Weights of a small GPT-style language model, trained from scratch on English Wikipedia: vocabulary 8804, untied embeddings.
MLP neurons of a small language model. Each row is named by its layer, matrix (gate and up: input weights) and neuron, and shows model dimensions 160-255. Each number is 128 + 32 x the weight over its row's rms, rounded and kept within 0 to 255. Numbers have three digits each. A neuron's up and down rows have the sign that makes its largest values positive.
Before each neuron's rows, "fires on" lists the tokens most often at its 100 highest values on Wikipedia text that the model never trained on. A number after a token or word is its count.

fires on: "U" 42, "\n" 7, "." 6, ": " 4, "i" 4
L5.gate2272:117186131106161139143125177124131167178141190130146163091167149104172055101145165051123142120127102099126065143085147166127190127120139102198098063118132144068144128185108162089135149145176116111072095145118127097142093085152090163115145110157110210124125149077119185054101143116135086126
L5.up2272:072099127085135143181130154093111074150100086177117103129187100131134168101117132163138143144162128135106165098163160100140093125150065096151155170141109186175095124130096203121124131144108108184125141161074151138148148119131089130122156104131113100100081094099101095114114110107178150134

fires on: "-" 47, "age " 4, "tion " 4
L5.gate940:094113101101146154116079080122100133090115129135128129128112143135120114143142207151144078159132166134087119131193108124106152108138147149164111132087127099121136072090102103116087097119106142081121127138111057108173153153142127046179136075122101121122065177097162143103167118143111138183
L5.up940:134152138116166108159150156140160148121093140123070119081127125123150164103175079120112180145114101134124124134081165127121102113105157130215139124137131199131136122109162108142099144147126135117107115112123094044106123133161109194076119122087161139106136111160179157111127143082176158087

fires on: "\"" 24, "two " 13, "up" 9, "con" 8, "Con" 6, "only " 5
L5.gate1755:093098111152115134126177094109126067189173087125121083145142096172126112097068103173190160094100120156130137092118033152112135140158121127092098139113181069105206118144117141131102115104125180099177155101119123141139147155121087133113110097104083099073162145144126170070105132142162158143
L5.up1755:122152093101167100110154093095157102150130112125136114208116149115131078131110113124156137093148141088105124114155099216134141103087141125196079153167141096110152188141114075127118123134080087126117155126148100177104099094148102110138096112088060098147199106089143165121125144169118127145

fires on: "would " 14, "(" 12, "did " 10, "could " 6, "may " 4, "can " 4
L5.gate586:159091128181109119097112115112174118130093161182118133124116112136125101163179140129149099096125116125096097111135114116144180071165051134115180080146120152099146127159116153128156134195142106106149110046140136101137185029102085163090069106119094088166120115123129184133103065126091128128
L5.up586:229118072107163095130151084128139147167101161122111067121151102086125117191109150079148148048113128172089099183146086164141160129145130131163163135162108104128145113104099129114104129159180089124147114071057111114124166086170100181103082098122129109115117124106137172160149118138067088148

fires on: "P" 45, "Se" 11, "p" 4
L5.gate907:085088171164144111082140149110113158190152127185134129121185122137141121104177162128128142199121186076104070131148107126152150175072081077197152114114128100116145105100036196131116131201127095135116145120140092104137100121117154134062074110166163155114081080136159101117087126111180116146
L5.up907:125157121082048160144186152120171131107173082125093090174126111096113101108088033174124164153148137160096068136148122173122140113097118143094125096090142155142162154109135162160055138148163070131122164117099110187110109136138151150126152115122145087088149137136113076121107114128102108119

fires on: "only " 21, "even " 9, "and " 8, "least " 7, "just " 5
L5.gate960:133099163153112120122113083130171122171133114162114118150118121082113162130130105132110123156162089136156133108186144162106156095178069168077090107122105209098133194124114180129147079196084166101067158109100125066161120128077168153094160162154081080100143090177132139137148036164104095194
L5.up960:095129123175096125167176063114169143109157115133158143092138111137100103190113107136118155125132146145184112073123169163128093138122145069157163125107136128105134146130121090067128110135172111117132148134100106154113178174162158108127100093118144161158159112122190164148129085123134179152

fires on: "un" 18, "Un" 16, "b" 15, "F" 7, "a " 6
L5.gate46:160081139154179065113133158148180102089133149075120114174166119149097152212183121152152160109150157149166151118068087142170107116120091163116148205156126083115091123158162130152078170104126164154140130094123137191106142161103113161092110082132089108136117063169137087166134156144136139166
L5.up46:106160188176162099096096148129120086121119142122090054166227078134127152102187099143103165052179093127147162070113126092110096136129100149115109137123164113115109126146138054110074094166100179121106089126123133157128142150117133143122134136128124105161184130082190107106098144146125064114

fires on: "==" 48, "== " 10, "f" 5, "F" 5
L5.gate2:150161122154126125104155083137076171172189113181118140151125032105186140064152149091158086095108171136145114156142125085111120137142125178165097117166104192160137162146139121157080135132123158135117081092113104175122083122112150193121128152132113122157102170115104078166101167103122122103
L5.up2:152113082077131046154103058053112146114140181139181176094133101120165190091099162101175133148085120083156163148185128071081111150104105163191183204126131142117150117203093086117126089121158103078091129133143067124119097120123130122095131123141099141175161081129112126143160127110142105156

fires on: "E" 50, "NA" 5, "medi" 4
L5.gate2103:119091120162127160226182075171232160142123080127121125105137152144069139174122132134166126099101139188120167204125086222121135167156124132113112100099120071109109120164091149095163114149122097156097121085105175078102149102117111166154152142094136102180118106092142137141121171093174104136
L5.up2103:096096134096118067155141142107151119155175101096181074049098145156119102123183094126078148104173125095111143172144065175172096093152112136176130119094136155103170160067105134117147085085092105123070072228122101073097183175058134129119209151154112063160109195100200164151114152140101171105

fires on: "(" 14, "un" 10, "ber" 9, "-" 6, "had " 6, "ch" 5
L5.gate1750:110106149167174173085115098163170085100148112081078159129118074153161146129085150134117146171115153108116081179155143102088145128139123147138170126094156163081183138123132125106110068115122131122087120095100159135152108156123059097113086077189158122076128174145110103107185123165152124149
L5.up1750:099175134172144121053133175135149191174121109090108126162162085167125129169109177168113151105145198089105137166155104156102127155108105099108121052098144115081106102090142070168129154103055213105071125134148103110109147148119156112106098094134183196171130108149124151092106071148124137125

fires on: "m" 27, "or" 13, "ear" 6, "ent" 5
L5.gate457:183152127176100101169126132069187169139144097116098170115167110151141154070155120201060133102083142078135098098135155132139143092118167050173151172140092125098111150124232138176161159099073126142093064096110114120148163148090110108123126134066157121085072119125082140116130075171114086094
L5.up457:136197151117102076136094089142113134184171129097101143162125140120123106184139053186130125122075132115107136096123064155127160053133134155163151190130124148173135097149177114158152150073154132139119131117106128149091150119134212143090096091125191125095138096079151077106110082139112168134

fires on: "p" 63, "P" 8, "imp" 6, "f" 4
L5.gate2207:126164126094118085132161113152050137174093129096092146103109138170075112155158154120131158141174091089163164135159029130146173114133107162127116136111146149141119143158119117127094097134116105110162148134075114121151116141112086113141091126122126167141112133138126130162173100187120126170
L5.up2207:188131069137124146115142173115146130155138069145062125040159176204126081090163105121073097182099150098058122142084135106089160116167158137109107117075171149166060131097157187094121064139116094123081085152115102162174107112150120161175106103155134127170123148147179137100146167121117129167

fires on: "200" 34, "201" 29, "202" 10, "199" 7
L5.gate721:121112120143111067146159173133144164188166120117140089139116116101198138129080143146143121107113213141170117097160147105086077123145107071144104078197123099091178110132094186106052207100116127085102129159148101179094140088118102074177116207130119124122103143114108117120133102169145131129
L5.up721:145211149125104097163114156161079092130114079132132151111122106137142118130106144159148125096133132142141181198166154093099132147165110091099078112139124183162119122132068115146057083144145182118087122183131127087116156141130120067129138161156074072060109186120118145160096063084173120068

fires on: "the " 27, "un" 10, "d" 9, "-" 6, "more " 5
L5.gate2268:088145130116144073082170080170117109055149118109103089107130186138127122175113164113097142126159130169139181157132137077197091128118110147112117144111082111183167137140117154176126079075123127107081062140175024166124101174117116160108062128078160136140100146063123138128121134131087170116
L5.up2268:178171120063119133132139154164138078111128126097112206115129101140105161154095108104095132153133145158102159098082108102155160133100092145096137123145095166101149134087120092108076118154111177125091142143133080164085101172150156100130052134157123149156143126078180176160140184133176121166

fires on: "s" 42, "| " 11, "S" 10, "Is" 4
L5.gate1215:184109181100099122100129099136142148142116047157165102116157133131115066126160202119098147112073131141156125123132103179157164162133069156119108099195131120123224194103113138068103166166075167103148124154114104151148169130130111130143096162155140133136087091119192132144113146136135134102
L5.up1215:119146110104060199104112140193101095125139117200117098077130107108136160129125106132126149095034122125177071125076067115144153088089148107135057152107107117125132099141099086116100152159126145102115092171119175142100110075125101179060126147119104116148152073115116165144083163122156125103

fires on: ", " 58, "in " 11, ": " 6
L5.gate981:145147161109101099116140132102140183165122118160127074126122133098076168138095193109169143090116156149164115084145033162153107167167124094123189153126139195078109136173171128146095182133138173136105147133113090084138193149137127156077075125124109107130099097157131106074152127145132161125
L5.up981:154121139146144170151096094130144161106126171111167171140076125092154133145146079131103091141124088114125165132161143107134085156131141124160146158108115061104180082195131121125135163178119091150125155108128125086196130161167138167116078165187068104123143120107128205147120061168108094216

fires on: "the " 35, "to " 9, "a " 7, "by " 5, ", " 4
L5.gate2024:150092116183125107088177102123155106165192168125096158178141053140145086115137073103127122128050117131106152090179118139123103113156099140160167144113089100107081147127144152113110121073154191119145111166142140109109133115077082255140144078173159140141129074142125058098137121126114110207
L5.up2024:144159118121154103139123075133145188099174149089096149184097154120071107092183135113176103115103141215039164141182153006126025149082110168142118102144099212135161135105105094128160132089131094159154162125094176110173127188117111206146146137162128162201104083152145146137111102148109090150

fires on: "'" 54, "===" 9, "\"" 8, "==" 6, "ap" 4
L5.gate1947:131116180113151131087122134095144090088115140087171159185150134128112118085167075108116055110111101142077143122160082101096127129139121137064097182084131126155127118136155135113134126154179141159103096117117165109166129109063212110137096191087108123164122074208115106111165135121050141125
L5.up1947:127098107120096141137150171082138140104190134178122102179161188148148123083124087080120147122127111134129182188173120169140111127174143100106172133200125103077096046138125150191072135100137123166146129131141178161104156133138153111108127155150135084187185115097100124157160136151111182116

fires on: "th" 25, "Col" 13, "col" 10, "old" 5
L5.gate2189:159160175088123158151082145124101137084120078085158119152131059112120154130202189081125182117154156116152096087063118173104126167123135114095103123114074120125137176076125127099048112093154140105124167154111127104137091138121153117108140154177116082111075132102129150222142160127140173108
L5.up2189:139116104058114130120160161136157112087116172138155108091107091110114131122166084114164115186117115066141145129111119105146168131119112084152139138146175089146149117132138128112140169081091112095137124074146164118091116146106086114140147124131173116139112161123105144203124139114157133134

fires on: "l" 35, "int" 10, "en" 6, "ly " 5, "just " 4
L5.gate1290:210143160094111130156165098112075101125128089109103179147139130095141135133136176210091106112112099072082083117033114157194089135130164103164136172090165161091111120123116117119181071103112104117195197159120107070062106118193158141080123162184118089146118209098136131167096140140135102129
L5.up1290:140141171141130122104145093155113126127138099144093148105153151151171155097136150176085154089122135180121167099146134137136115163119182167120118229148106138130129179149121103094138086125143075040117145138205093115124170163132127099163136149136137054181145128109152151132135121082121119116

fires on: "Th" 15, "A" 12, "I" 12, "id" 9, "th" 9
L5.gate1194:108162107178157115127127139069219158093099168113153153142136109145110147107113192140129128161149144107087109140031137109120146144150161094129173167132152097185106121110153166169150082136101101127128110169204161105089102175140121137151130140124090070178138154122131157147141156221100099132
L5.up1194:104176087128147143147142126052128122130121105160180181130101155179168081098108119104106121132122130139144088136046144122106107153084141161098118166172148145164035122113112164158120107147059092151135125071149138186108128107117101129136116113112122121072135104119110116152139119125154133150

fires on: "." 87, "==" 4
L5.gate1356:132072146139099074153164107097159121167108137102105092138105026139197167135136138217089088137132140162135117063107126118094075110087128119114150130076184111178087098126162133148152093117175144098139092164123107153130144134101144129118160109070175154136093050117149072165123118114075130113
L5.up1356:116133119107115109153137099176106144130175100079086119134127085116080119181106144141124121149106111161188091099120130140129127162081124133120101142168157120188173072142105142129107067114161112085120081134128121063136119121098121119160143138104137185199119120144145097157124128123081128162

fires on: "\n" 37, "by " 26, "By " 11, "from " 8, "of " 5
L5.gate369:206171166174150059138149158101128128100186077148107099111144171095131088118103101122138150090091089134107135119079177126092165105066190096125192128163122130083092103132141157140093152101137134147125109070091097141133127109138129099179119115107112126089091121157157145115106112120145092179
L5.up369:145165181112118067144102169113133167156147148099173183164091153096121055137119087072142096076098121142120101105158152088170174124094137174111144116137161113090129103039181172166142149113054095110152142088099065097141126172167132123139149066227179136073101102078100110166132082172125103082

fires on: "a " 81, "A " 13, "\"" 5
L5.gate1389:141126134132088118097127133139120097119157113119175092088117092160135118161173145148115114080126120116096129146154148132203094085148151123106139100161136088052144072092163149125129080170164159092158158132124133098098131106187156145143170148135123133143129142086116155139081153178181080172
L5.up1389:082164128160160155136113156150174120159131143106148145192124145121120122044160103161123109161110105136041099155143125127192130148157129107136163116140175142119109137113116077115165086123121114137141069148152119155139113140137124145112142130211179179091174151124175175128109122158166064053

fires on: "==" 81, "===" 9, "\"" 6
L5.gate2309:170140141183129090113163148085153100132106161150162123118118118095099133158183074107148084090106114162142112159123142138193156124091129159143127101126147116170133148036062058068132106125124129141126194116119108170156121112115143095068105126135161170124177097144111158093178102147100089133
L5.up2309:100151134121161125116099147148141129158140142123138112123119076170193106080138127147079111068118201123130095125123149113176170132135106157166136158120060101173115075070141056135135127112196101137125167102121141104130201133146139086145182174112122157112107103099139144064085131159122106150

fires on: "-" 32, "of " 11, "his " 10
L5.gate1349:118105124103160115124169098061102099130129077143162145103116126116147077140137113092111118122098208060074159127172102108133162096112184163111141132115104116131150156112163107109145142118106098121137135126199123068136114120117120121090142079107085094176153174086102097115077115182142152115
L5.up1349:095167106102117050180174145110117076105145178087143096112108101153130172138149090113127116136179118085179040158160110121131083132120157147101197118172151109114140151130152187162145103103040146130136133190124137158121124203144141218181107088129084124136103146067166143129179146103126102097

fires on: "of " 13, "age " 13, ". " 12, "number " 7, "W " 7, "L " 6
L5.gate2163:146113047121109122092081096166145102125182086162146137122130141160098137147140111177112073085087133116122132133175150174149164128132141148075126171178148110075121142187134165077113103146130115124137102092120142140117087147132217184142131118152128114122041177173119112123142186185158140135
L5.up2163:145111089126126095062111161167154101106134103132085089092177127161107174083131175155158099109101146112146110099193115176176144115127144121133221189133146156095120117139142151140143087125184117111142123148122154124092105107186117126162082135181081139123139136163085102179117112106141126097

fires on: "re" 49, "ou" 6, "Bi" 6, "av" 5
L5.gate302:140029117092102158129167117192100092163116111172179114149159202119094144118150141112149100125091101146140161112123132194130121129134110165148113121121081141148135140136159105147166164142162119158162082115094157144115145160165123196115159139166158145160150150126105128161157047112077077198
L5.up302:130109172119119100161140138116142037119032119124120155114137129117138106075160145092173149074235131131137109124150133101083187184116087067103160117144103126044156109141116138083141126122071079110124141126107113102145090170111135121132190080111155110118138135146171114087180122131156115147

fires on: "b" 62
L5.gate13:125119118112131090142140098085148107143148131080103188112181125121174140115113155075127128096123132110123202141092112106155108168100115135078142142120118125113148140104109117106053159127170184164087117139172056138086068137088171148107080164140110076110156157195154136148069096123130131182
L5.up13:142170095137126059117092121062139081129125116128144097131163110117148033105079133176138146103182153136139185111176128091141088132088087136141116144129121055086142113134130142050109160158113103138153081121142100133142074119109098099113086083113094110074083145107171052133143112194185147143

fires on: ", " 22, "and " 17, "\"" 17, "of " 5
L5.gate390:089106135120203167139101176182122173141109175162115111114158123192173161084070143103166171171138117168171143164160135128165159216170113117103144152121145138171162119123147135150112122116131114097125121166131092165091068114122096159146147122147167087166185150082170142129202090144123165151
L5.up390:081137152106137142135079112112136115135097122080157126159151115146143081099149124109211107142113132125122082105151112130087149101122072137086141124071134135081099160128119172076147144129110153078162138095113166114071144115112145155140086145152106138194154127060120158141136134139087189096

fires on: "Y" 15, "No" 15, "." 9, "Ro" 8, "St" 7, "Bar" 6
L5.gate650:104158194143116097093099053129129135119158149121078174097118175127131125147130127163093122078176202155109128153080207126130187123108123158115148099143114107112084045139116143136143158106173147136117111138137111111180151118151156110149134098135119123089079121172126120148130104162172098029
L5.up650:133075206107157140146154150164067142174107143135122150150208072077143132108128170167142154169099115159110159133144090132127188155119166148155060122102050123147109109078095113111058105187168115107126151134133101157055177080126152124221127187139136153166041089130108123146126138101111131158

fires on: ", " 21, "He " 10, "years " 7, "and " 7, "he " 6
L5.gate190:142098116138142201179166103136130133125118148146072158102130086122086060195128115125115133099074115151152132120207126039179104107112057138147158136184118085100139100153150205149072125103119118150131087090138108128141170135101179115158144157099093157097130103188137110100187089142102110141
L5.up190:145176069103157136123057156141166129143159156145059091108128154082125151118149089137079081145102132090129142096158147131106114177164143163166074130147113114092085085149173146088078128068121132140135126113146134129155182087056100065202131193109090136122168117167136079174132174063128118073

fires on: "'" 48, "ov" 13, "\"" 6, "8" 4, "nam" 4
L5.gate1906:102087147174151069096133100129155081107105133122168121086206066127137102116194085140126101122148132076156125154141144168085189133121132109086181102097092141112143106119159114128159115129148115105143076151134143101121100126116229176137098109164156088152107076157131148147126132112095076090
L5.up1906:101102096162076060129094071115123119138143139123162134069157118069079098131137078133095079179141124105103155171165147212146109122130126131037079122107107149139103112126138104155144134151178118112097160090152070180151103112132166163162108128133110136180152122168133180149158082108099089151

fires on: "th" 22, "si" 8, "into " 8, "wi" 4, "e" 4, "red" 4
L5.gate2240:131191124113109113164150117103109122130169106166133115147159111095123141112179103149121130144141137129104078159185201148089084130100089107179139135162148095161125129146091111111109115194162118089121156049156081091139071107103150111159126102117154154150119062173182139170131167182102115109
L5.up2240:158143156102130117083148123125123131144149092098084136155142166108131101150148103120106156199110106173175109184081139150160110095146124059120151104059127187160131084088060104174174153209115185094130203079112104158102107056156080151190118073148104116126132032111139118228159111196135108154

fires on: "==" 60, "===" 23, "(" 9, "| " 4
L5.gate1760:094171151101115145065143127094084101157108139130109144100179091043108067162127101104151103086106082065151128117127082094141058144128207122078174085108219105143094177122101129165160120091163148097073177138088112129138148114143158079102137130074139128119125154188119189110104084141118168104
L5.up1760:143170158145114062181081109078125100124191134125208158184170113118138078175115137183161089123173080104172182142138170061102100127152079199129129212161118159126116093093141177147171062126140129097134135161149129100137109107122177076108134112141103149134137185066088079171132134136112088165

fires on: "of " 36, "th" 7, "z" 6, "Of " 5, "s" 4, "Th" 4
L5.gate1104:098192093083074108148162132135204149159119137093124152141108158146109171098099143090139151113144137080134155155125076200178082156120156090153122123141189117131134101172138122150095160095156103129140154114121183059162178145162119035168071111103136175184167085117146149227149128099161151144
L5.up1104:051151032053147130070133121128082113168157170180130141087148128113079143087184120113155136089154139075126098121108150188083192093151150117100104061187108096128113135141140125160133142154063101126172131109126129109173157159114098123207162149136134169083153112059172113136169097159086151113

fires on: "in " 48, "a" 13, "in" 10, "A" 4
L5.gate201:118198175140120152100084112154092137152107134098108167112117158187134134089175150164150132133104140069160085110167121191165137101128158153141104144133121109134155193117122124099168116059135110192174089135094108082174081132133122168130136122114115147160136123157178152132122202134183165122
L5.up201:133144131113150106161139141099154056137074133165098132108166129143143179139073073152168149084137104129182093168112139093127140213182131109068150114107151135121154118154189161064138151134131162105117108180130075106094174084121085074102110074178054063121150097022082114128125146135140183165

fires on: "p" 28, "d" 24, "f" 19, "s" 6, "st" 6
L5.gate59:136169165147104075132130090175174103131108143153117106089154112146138134084133107147148073159115093147077181098140090095154144106128126135115128100091140053176138104135111117191125129067154102148132179207125141115106090122149111178149129178133117138093117169140126160187171209107193116132
L5.up59:138151125116065099066128104127112148127240141159146146140183098186125106099141138157094054171151147131126114183074176077107150103121160124130128117150154067121139115093112111124066138136153148114123103161141092084087097140145168123127108167095100159147105173103124120143185136120122164191

fires on: "s" 49, "or" 9, "k" 4
L5.gate602:143162159098081139167085120141130133108125087093164165119152147158067136131189114152208105139088177183143118117083205103109133171132159134098140155136114081125113174129097085133082121162189112143109124092139067140078206123122122140123089080113168100127085096096117104097069104148108145118
L5.up602:163087143152099153157136155179141121114181100130088061096078127120122130110123129117160133116092078141122132092154139128123099109110096097116117101105153089158164159115141138084092137125107121125132169137099136167084167133101122098125153158126129141090096149123153166080116156126172097153

fires on: "- " 20, "\n\n" 13, "'" 13, "==" 6, "| " 6
L5.gate897:117174119139167078143098062115111178114133109094137135142098067148141131129167122112115093160203148131111142087160111112138071109170123110086095162177156173148168134150143146100122109147188126103133120094115115174141089029127118170106094190103134129101056116098095064140107094098128129151
L5.up897:138166134126117085075094146159088095147089159204140124129101181100114151100128081136184134082129125147115077064120127117177117110138147148100125178095157124101059158160131146174153131119089156123102111159185171125029113151111121143087135173146100104143131160095068170135153088083109176108

fires on: "ad" 20, "n" 14, "an" 13, "N" 6, "r" 6, "b" 5
L5.gate769:067110140125042154139149170125136067099092074100106068151157153183104074106105102130096164099133096155107156086103109132115155127087105133152130115135155163065113170103105117129152097120093146091131155091146180073120118099115153130101154107102168156141122140094104144129091134144136178109
L5.up769:119115152117100130136095135129190109126117166102149112146136143112095101150098078095113154168118170084106136106171140109127152194127111151148109122099156125081179100164092149106206154114157127157236135167071160156135157106141154068118178106114175135186167059127165157156077146094159159127

fires on: "b" 26, "B" 15, "Tr" 5, "ad" 4, "as" 4, "ob" 4
L5.gate1791:100094171098124131126094116074092119165108154131057107175135120198118180114157143135141088125103096103106168167120166160145135120113107137146147107088117129146097140115082157130116136045161112134132124125132199134073171105112167101143119161104143146153183143120022170170106073154138154131
L5.up1791:166137131104204132118128104177123116182145129093104148152156052166149086130105106099064135166173097098115185159140148182200115071104178169113118125128085111132159130202154141161135172190114089109194120101115138127136111084145138141106097058092131087120169164153126162177061162092145126134

fires on: "ac" 25, "in" 15, "ens" 6, "ou" 5, "en" 4
L5.gate673:142075129121098073150145153027122114096095164094155077144130070156105176145115158120142127166150167152085160131100148079108147123122173149056154130148161162124137150105146127111148139088111123068111117110142143206146102106068123065142103130114096113101108113187142128141111154142126167097
L5.up673:087209156054129193159147091095126180106123186122075046149196110153092116147164139120145123126105153107169142104137132157153068116142152114131148137105103158117143100069137081099112117099134119121054098132105175169108138088162117144125130119157123082140186118140075128109161133095134153164

fires on: "of " 32, "with " 27
L5.gate2348:131123122131097061173147136150155091126148152091155108108175142127115091138115076143084138119114132069128111169093134143109159103088138162057174117178109139081147142150140080189148108176074042117144214140193149131187197173108139169111118169101143160124137149105124152152175128158145121177
L5.up2348:106156161151163151138089171178159071058144115082165131168102137175163076132122110067157151160088172175090119153147122144169076124082127136133152103089146121149156134123171156155190110155148142132105115128172117124110107135174122172096136112116116155162176105104120092100181125107111165190

fires on: "his " 39, "her " 22, "His " 6, "s " 5
L5.gate2114:218157161062146046123127129098105084103149178083123201148139083163143065135128086127159107158119119140163124175134108148143184119096129116097173112087186137136141098120155120119077074163122141132160065085077112110143155144117194125198113164134143177101136173132189139169082088154156099154
L5.up2114:101074115142131113147130105060136112047101149169123142120109112142138157194115196134121112127171132167165123140118132139091165105095097131121197122146156073093137158056178118044139173131107087094144091130092177219117115118099123129093140134122135089090113183124126107147111117163067128074

fires on: "in " 52, "(" 7, "wrote " 5
L5.gate1692:088093147133080118141155111116141140148165120102098115095112120125137081135112154151157107087087126119132053128165133110109127161142126159121139188095105225179125169119143104089077150176109119168170129103147117090172148182139143131161136103176100115127096069159093096114073180148138180101
L5.up1692:122109144104180114128124121124131134118094178129118111154159110177146094155167064147114203097092112080102079151117150157186098086114139068160103140145154087111133082126127158091087123095116110156090132105133093111113105054099103080129075112166138146144092118132093119059115076129092119127

fires on: "in" 29, "c" 23, "er" 11, "ch" 4, "ig" 4, "en" 4
L5.gate1551:137147106104122146137105153085149150037084162178090077135120201112134195177116100091105130133102153169133178105145184137143151150098166133084156168123099148111159109103132148122173113166147166115157088106141100134088128110116139124150115126116071132107108138134085143114155164150179165097
L5.up1551:097127203126090101101080113125140146110177121123151079111156082151132143208152159171194115108133155075119162143148131152173145161113110123099133159159090144085086123144168091156102112171117097123190114122129113142073183146086159132124135118097119172131090138138162186135112144134189102126

fires on: "T" 32, "t" 18, "ot" 4
L5.gate2161:132112133100111135137100099137150167131154139091098121086105112114149086044137148136093160129128118152162124148070131131102109098116119146156111166107115204099115133122162163148091179127155158121123083123165105057128118143100073086140099104188189140127149132165104182131021061136158151100
L5.up2161:135113135136073056156079163118134190117160112117181113133096086131166113113132146119094158175124151125139114160148175064137108109173076114149171127119082117169151079118136128183120127133129154123094095168163156138172090099079104093126067122140172143140152111155132145092130068156163160063

fires on: ", " 46, "), " 21, "; " 10, "and " 9
L5.gate519:086097098093138155128151123114141195150137174184103140074190110108169109125150097102146120188086102142116091130120153105046138129125099194136133170168097111134121108081155089176131136104109098136152173156136115123016095120077177131151202155092147118123193175102145177138151138134116117160
L5.up519:146130124095125181183134145090100140136126189146106084181121150125110161142084129108117086159117178087150121070160081118103106106156070130177115127051105108085120129077133128138138128086116091091110138112116100128015169170118131185161117186139144140104093092065087110110114167139119113049

fires on: "en" 31, "I " 6, "Man" 6, "b" 5, "En" 5, "from " 4
L5.gate1416:129104153085099113092152099110162168115163114123081089118162100195127101109079115090173081153139113147144109090072119129099096151097117113140118099053105172123160116128128078058050114084110114105149127091156118148147162102108166183127124150145193100135141188139176150133095131105101106184
L5.up1416:157134165094119110176075179084113144124148120088140154180151144100201136147092095177092192121133121146173104119147104102166174141165091121108190176079093122152123103118106094153119111090139155183121079077091063159071155149134091133095129097088121141144156098064124077090147137119120090107

fires on: "E" 21, "G" 19, "T" 12, "el" 10, "t" 8, "f" 8
L5.gate387:191077167059070080143099149143099109164069164138107111066112114108132127097147066161104106160119098150120138151074129120130148143090169129127198167089123164140116117127104198149143106107123085153131137112161106160162136148071138200136160109086151112119154114133074137176131170128152145110
L5.up387:133091132178078077114127136133119132138096143096202108176106112069180082111151116156095088139114109110138076174146191113121109122124182114152115130138135150073141134111148119136176095126194125128154110118178154169150146138107134155166142151126118127130080191136145136078116064178110108128

fires on: "(" 40, "Con" 7, "E" 6, "con" 5, "I" 4
L5.gate1602:168086091171107140162177139096158160107121104125115118131152119138076094146127083099157120113126179078186117144139079103129118144082151156089112142141164144189132106170121173130153092114130094094114114098112080124122164144165052160105162096203090088168153118080113134082107201094111112118
L5.up1602:119120116099094142117159104114099113098083074125162100114124113134085120125119106178146080086109091093106163151120127149122110090151091159108173114115102147104103166117118131167127180098163156155131119093161093053132145123167089173092118110140114120111195095065095066057166150082141115097

fires on: "1" 46, "w" 19, "her" 7
L5.gate17:126083112175098136142069100095133142086114103120104109142146151131129128109149125080101127168167095181110103080163094140084103119127118101172181134134137159130170114156120096111147118057112203103111077137133108100112098131098153137080131098156125137171145131119155113067134065120141104134
L5.up17:174128145094084105190085123111085121141118095098159070127102185154139139115163149097094142166112094120101165066122184174127137115131141100144121156116105132199120117141125112148141103117139172078123118157139108096099048142166167090104115110094117110111115147121146133155128110194090126097

fires on: "in" 17, "G" 11, "or" 10, "L" 7, "Ol" 5
L5.gate1852:139121130165101151216133196112132123099111105130144112148158144087107140037155157145155140166138127121169105123118140112110170116170194132151134107109059115085114123178154156164163135146175126147085120123159174077061142060129116162124109097140120125108163125132140154168070134092080098153
L5.up1852:151150141093161158090131197140148122155126106084136153126118071125160135144089163158172178153110177150144119181188127127129076153135176070123148174145184125098152169078119140083142184136136126137066083088136132107111167150115125143142158091155100087066103113137055130092133095120152122181

fires on: "but " 23, "|" 18, "to " 10, "who " 7, "p" 5
L5.gate2255:124102166179095178096087146096155098127062151116083119131121146128086081039110135121205180109168118085096144112128076220135134128164075159136141149138091177114191162131133146150106143129111109120133180138100103087122127120172104183107145129103147090187133179110160111150138068103156123144
L5.up2255:111126107120132140122100079102143094066156165113123129197125128063197105146044112140159205088166066120103083101144111221171125111086095141150157092159074136168134183135122132121082111098127098134117123101138131103148103145134143117118134116131096134141131115153174122163086103110146091102

fires on: "Mar" 54, "Car" 9, "er" 5, "car" 5, "would " 4, "ar" 4
L5.gate1000:115107126115137176086115122163159151124140131074147203115138153200164124073130134089123130148105081107080175185136106096136142151115106079162176166142106068195149118088150155183082099111134060104138143159118151137143152063115143153133088103111107120109142110137136100074059100153166181139
L5.up1000:149176129169079116096193100134151133127124156151096217155129070132097185152176132107118173151119080122134112124159187178106109108137057113137089065152117109103056107081076119048131111089093096097122127149105116152121166054111159158149073114091127079159110159103051168172059111131183200084

fires on: "I" 18, "J" 14, "Z" 8, "No" 5, "L" 4, "Is" 4
L5.gate1877:155104142127109156187089161129100096137102187161177171127089180116120182145109105159170199145120106129135139114134105149158154166155139174089149131147118153102096147080184110163184095083089168132104157152215113124123165119181132202167078136138103109104128100157173142091132160152171086127
L5.up1877:191112138092141108122131130159165136084104149134151085106101119064152107116107187146063077114089142093178061116122141141150124128109146146119151128139154082149139100163139080090205176126085126171136106135086112108048145121153109101105129105141111056164135127121098155098161112100119129144